Part of a small language model's weights.
Training: a variant of Adam for these matrices, 746M tokens, 5691 steps.
MLP neurons of a small language model. Each row is named by its layer, matrix (up: input weights) and neuron, and shows model dimensions 629-724. Each number is 50 + 15 x the weight over its row's rms, rounded and kept within 0 to 99.
A block is one neuron, or neurons of one layer that tend to fire together. After each block is what it responds to, as a language model described it from the Wikipedia text at the highest values.

L3.up1208:26 46 17 57 59 35 50 77 53 58 28 27 58 47 30 45 37 54 43 58 43 57 48 52 61 47 28 39 25 58 45 49 37 69 46 47 27 42 52 43 37 47 54 78 63 47 73 55 48 78 20 73 72 44 55 79 39 28 65 43 35 43 67 42 43 49 64 42 75 74 64 27 39 20 53 53 65 39 59 54 29 61 46 10 54 42 42 41 48 37 82 54 60 50 38 44
L3.up1402:27 37 54 46 75 39 56 53 50 34 28 30 49 39 79 46 65 66 44 52 64 38 42 38 39 41 54 50 68 72 51 55 49 55 41 41 45 34 35 35 67 30 46 63 55 61 52 34 68 51 43 50 78 29 70 77 14 15 59 55 53 78 34 53 42 46 45 20 43 64 57 63 67 30 77 49 48 64 70 73 22 34 61 57 59 69 51 52 54 45 63 49 65 44 41 70
L3.up2473:28 48 52 59 58 62 64 68 60 58 37 64 55 33 35 44 75 77 55 37 67 53 37 52 59 70 45 30 37 55 49 62 62 79 33 54 18 41 64 36 50 40 56 46 48 57 44 37 29 55 34 68 58 61 20 66 62 62 56 62 26 77 65 44 39 57 80 46 40 72 58 36 39 21 88 37 65 58 43 39 24 78 60 37 50 57 65 54 37 44 49 30 51 34 45 52
L3.up3500:54 35 47 51 58 53 68 71 57 52 49 39 39 65 41 37 87 47 39 53 58 39 29 67 51 42 72 43 45 61 74 73 34 46 50 77 32 42 59 62 73 50 42 56 41 66 51 72 59 52 46 48 39 77 38 77 60 28 46 57 48 46 61 56 51 32 58 39 65 77 50 53 37 25 19 46 65 26 61 71 27 52 48 39 55 57 43 41 44 56 63 46 51 76 32 20
Description: Closing token of names

L7.up1363:63 36 39 33 19 48 58 32 57 42 27 55 66 45 35 31 56 69 31 15 29 70 66 52 42 53 63 31 45 44 44 51 40 76 39 53 60 56 84 42 59 59 49 52 58 37 54 37 41 58 26 55 40 29 43 53 22 66 41 40 73 52 56 49 75 55 55 50 37 75 61 83 63 55 55 37 39 56 49 32 27 39 31 53 50 68 67 31 50 51 39 54 71 48 45 53
Description: Plural people-noun endings

L7.up470:53 70 82 32 43 64 70 67 14 24 64 52 48 60 47 80 43 56 40 38 46 42 55 65 56 53 51 42 49 30 51 52 28 51 65 58 78 57 66 76 44 69 36 48 36 30 37 36 59 47 57 57 41 37 41 36 38 49 75 44 35 23 30 57 57 52 60 42 81 35 49 41 46 55 66 47 57 36 50 71 62 72 49 54 53 44 67 40 50 71 47 46 29 28 42 56
Description: Year century prefix

L7.up2841:51 50 52 46 54 58 33 44 55 24 58 20 46 60 57 40 30 44 37 66 62 48 75 54 65 46 46 46 50 61 61 66 48 67 39 61 46 68 61 41 57 29 45 32 79 25 57 66 76 35 64 55 52 48 57 33 27 49 68 60 66 69 49 17 62 54 63 59 26 64 50 81 65 62 28 60 53 50 40 34 49 71 67 33 59 61 34 64 41 68 58 42 71 43 64 40
Description: Predictable continuation tokens

L5.up1658:42 68 56 43 34 51 69 27 20 35 77 40 51 61 45 40 21 46 49 60 54 46 31 38 40 37 39 74 23 66 51 54 71 17 35 49 29 68 60 45 66 42 76 45 57 22 58 27 66 52 66 47 20 67 65 40 25 27 27 53 49 47 67 41 49 50 56 34 68 40 18 62 46 52 69 56 56 44 83 62 76 74 50 72 33 42 57 44 41 49 45 59 41 47 65 55
L5.up1698:41 54 36 52 57 07 60 41 39 46 49 56 33 34 46 37 66 43 24 38 62 33 22 59 55 36 56 42 38 48 89 28 36 33 64 55 64 63 51 57 40 53 58 57 38 40 62 26 33 63 50 85 14 28 50 50 46 34 45 46 78 57 87 38 55 58 61 48 55 45 26 59 46 45 52 49 54 58 72 58 55 43 26 68 50 39 83 40 30 55 32 41 51 61 67 43
L5.up1799:46 42 50 35 39 29 64 39 39 61 50 51 67 31 30 68 53 54 37 22 58 56 81 78 50 79 47 40 41 54 46 56 23 57 66 60 45 48 57 71 62 47 41 43 67 36 40 76 41 58 68 45 36 52 51 60 50 49 38 18 19 48 68 28 36 65 41 57 58 60 39 50 43 40 51 49 48 59 46 59 25 61 31 22 68 31 43 53 38 68 48 30 38 42 80 35
L5.up2670:26 60 60 37 59 46 64 47 75 52 56 56 46 77 48 66 28 48 46 48 49 40 71 54 75 66 54 53 40 42 57 62 29 98 34 59 52 53 53 65 66 51 42 35 39 22 64 36 48 66 35 39 33 31 27 55 45 37 25 47 71 82 56 36 36 56 53 43 55 86 36 49 53 49 47 35 39 35 74 68 25 60 65 42 59 44 33 66 61 43 56 27 66 30 40 44
Description: Year century prefixes

L3.up342:56 54 66 43 54 43 59 56 90 49 59 46 34 62 45 57 62 61 59 72 58 44 55 51 33 51 61 47 55 33 36 23 53 32 61 35 45 55 59 50 51 58 54 58 74 13 34 85 29 55 62 51 48 57 38 45 60 75 33 73 48 45 43 51 28 74 35 59 67 39 48 57 61 43 45 37 69 66 44 51 63 54 61 41 54 51 62 47 79 89 59 65 29 47 39 52
L3.up475:21 48 34 56 58 46 47 56 51 78 49 54 44 62 79 66 36 42 61 65 54 38 58 27 44 45 56 59 44 23 43 58 62 44 46 52 52 64 55 57 39 31 46 49 63 57 45 47 32 39 56 55 25 53 47 58 24 66 26 35 45 45 63 56 47 53 28 63 65 00 46 65 41 51 34 58 86 39 69 52 70 61 72 51 37 48 49 57 78 58 47 75 41 43 42 58
L3.up537:51 79 42 72 49 58 22 24 60 50 60 58 49 78 57 41 60 40 60 62 32 34 47 56 36 28 86 24 48 71 37 42 75 65 20 52 43 59 62 51 31 40 60 56 61 28 47 50 50 65 51 49 23 55 69 60 29 55 24 49 59 58 52 31 38 89 35 58 46 42 58 63 78 42 49 11 60 52 55 54 56 80 68 67 58 50 57 66 61 52 60 53 69 53 33 51
L3.up1791:28 69 66 49 58 39 45 26 89 56 47 61 78 48 50 68 33 47 60 39 42 48 65 46 45 62 55 65 46 62 34 41 32 52 35 56 61 86 55 63 46 66 66 50 64 20 23 54 62 77 38 73 43 52 63 59 55 65 27 47 71 55 42 36 46 93 52 51 53 70 46 74 62 38 51 23 53 42 52 32 53 65 38 51 43 40 64 53 92 50 68 70 41 34 29 27
Description: Section heading and list openers

L3.up419:44 51 49 22 64 77 84 68 40 48 51 65 29 91 65 49 53 52 43 81 43 46 69 48 32 72 60 44 56 35 40 20 45 39 55 54 45 37 55 42 75 71 69 46 38 47 29 59 65 21 37 49 42 36 25 52 65 61 78 77 56 16 30 47 66 59 39 46 45 17 51 31 41 53 24 57 59 36 51 51 72 60 51 44 45 41 38 54 44 70 61 60 57 71 58 43
L3.up604:52 40 54 00 59 64 51 61 35 46 50 53 39 84 60 64 38 58 40 84 48 30 38 47 29 52 59 56 79 56 47 35 50 32 78 53 50 30 51 58 53 62 54 40 62 31 42 59 61 32 66 34 26 65 45 60 62 39 50 40 65 40 30 41 46 27 21 38 53 00 58 62 34 75 16 69 37 31 53 55 86 54 59 31 57 53 34 57 45 86 53 64 65 59 74 47
L3.up1499:58 60 58 00 46 40 47 52 64 38 68 51 38 68 63 56 54 45 52 88 58 35 51 68 60 70 77 44 80 35 56 47 33 28 73 45 42 45 46 62 79 71 52 40 61 62 48 48 61 45 86 52 28 70 29 57 69 40 53 57 73 32 53 49 52 44 27 48 57 02 72 50 28 65 49 76 49 30 55 63 96 51 63 61 58 60 26 60 50 65 36 69 58 52 72 55
L3.up2846:53 70 47 01 63 46 50 49 55 40 42 52 30 76 56 68 68 53 46 95 49 18 41 66 35 50 82 56 48 38 44 37 38 23 80 42 62 44 40 59 79 66 49 29 53 59 51 50 52 29 60 49 50 55 43 39 67 22 63 52 42 31 54 62 32 53 25 66 68 18 80 42 45 47 42 56 57 24 50 44 96 37 54 63 45 56 33 48 60 64 58 58 61 80 81 33
Description: Empty table cells

L5.up17:34 71 50 21 62 40 59 47 54 71 45 42 54 60 38 50 50 45 42 39 46 53 40 70 67 30 74 51 30 33 41 53 40 29 26 41 66 46 63 53 39 58 58 10 45 47 65 96 55 60 32 49 65 61 37 41 67 36 23 17 68 54 40 27 56 28 57 43 61 39 23 48 28 34 41 46 47 21 54 47 74 47 30 40 34 50 47 78 28 49 59 55 51 52 45 32
L5.up888:53 50 65 41 61 48 40 14 37 41 27 54 75 50 62 59 71 51 45 67 36 66 28 49 39 64 75 13 67 49 49 63 29 77 54 36 57 43 64 33 51 50 64 73 71 45 42 72 72 27 47 49 52 53 48 55 44 56 32 65 75 73 50 49 70 57 64 72 52 44 46 63 15 84 49 34 59 35 73 52 29 67 48 33 38 46 25 62 77 50 43 16 57 49 22 17
L5.up2540:25 37 71 25 68 33 48 72 52 53 49 53 50 72 49 76 32 36 56 43 45 50 41 65 77 67 61 24 50 75 62 49 58 49 34 48 74 80 46 51 39 55 40 40 54 30 40 86 49 42 48 41 48 69 67 35 64 38 36 42 31 42 65 55 58 50 79 64 55 40 56 42 52 59 21 66 53 44 65 54 50 62 33 73 45 63 58 51 69 49 58 27 33 56 42 40
L5.up3353:30 51 41 47 47 45 46 35 51 32 56 27 64 60 57 36 25 55 26 58 48 64 42 72 48 52 45 35 68 91 69 44 44 54 37 44 69 71 42 56 31 62 39 55 48 66 44 73 79 68 49 14 69 30 59 55 43 35 25 44 36 29 52 36 38 53 68 43 40 23 49 43 66 43 04 60 72 44 59 18 58 37 42 51 43 38 34 60 66 43 42 58 37 56 58 21
Description: Wikipedia table cell values

L5.up645:43 65 46 56 46 49 26 38 49 24 30 54 58 55 82 40 67 48 34 35 52 65 48 46 36 75 70 58 49 47 58 55 58 66 57 56 27 63 62 56 45 70 62 57 56 56 41 56 54 53 23 48 33 74 62 40 12 73 38 41 66 38 54 24 66 41 74 57 41 65 47 67 55 28 53 59 64 72 45 56 28 72 34 55 44 56 43 48 48 58 61 52 37 52 57 47
L5.up748:50 54 25 67 21 44 30 51 55 38 38 49 68 55 64 44 75 38 40 34 21 39 65 67 43 52 64 36 25 50 34 59 41 66 41 65 28 52 50 49 25 51 57 48 59 44 45 37 40 26 26 45 40 36 57 56 47 99 25 50 34 75 74 45 51 30 54 50 36 41 56 52 95 58 03 59 55 45 48 57 35 43 42 58 36 59 37 66 64 47 53 44 60 52 54 41
L5.up1294:39 53 52 51 51 21 15 52 56 47 47 64 47 82 73 56 38 50 63 46 55 46 61 86 45 37 56 48 40 60 51 56 71 52 43 53 39 30 57 76 49 51 54 63 72 52 66 59 37 46 59 40 63 35 55 49 41 93 49 42 27 64 65 50 58 76 54 68 63 82 39 59 62 42 56 39 35 17 67 42 56 51 48 63 48 28 25 33 25 54 49 41 43 48 56 48
L5.up2761:32 15 55 45 43 41 20 22 21 53 29 67 56 40 44 56 42 53 61 50 55 35 61 53 50 61 64 49 40 60 54 35 71 49 61 23 51 45 60 39 54 62 74 49 56 55 78 52 72 79 38 55 34 55 44 36 36 61 29 51 72 47 42 32 51 67 80 57 40 64 56 80 78 40 76 46 39 41 42 55 72 61 56 32 35 49 75 66 84 42 40 47 40 47 33 28
Description: Plural people-noun endings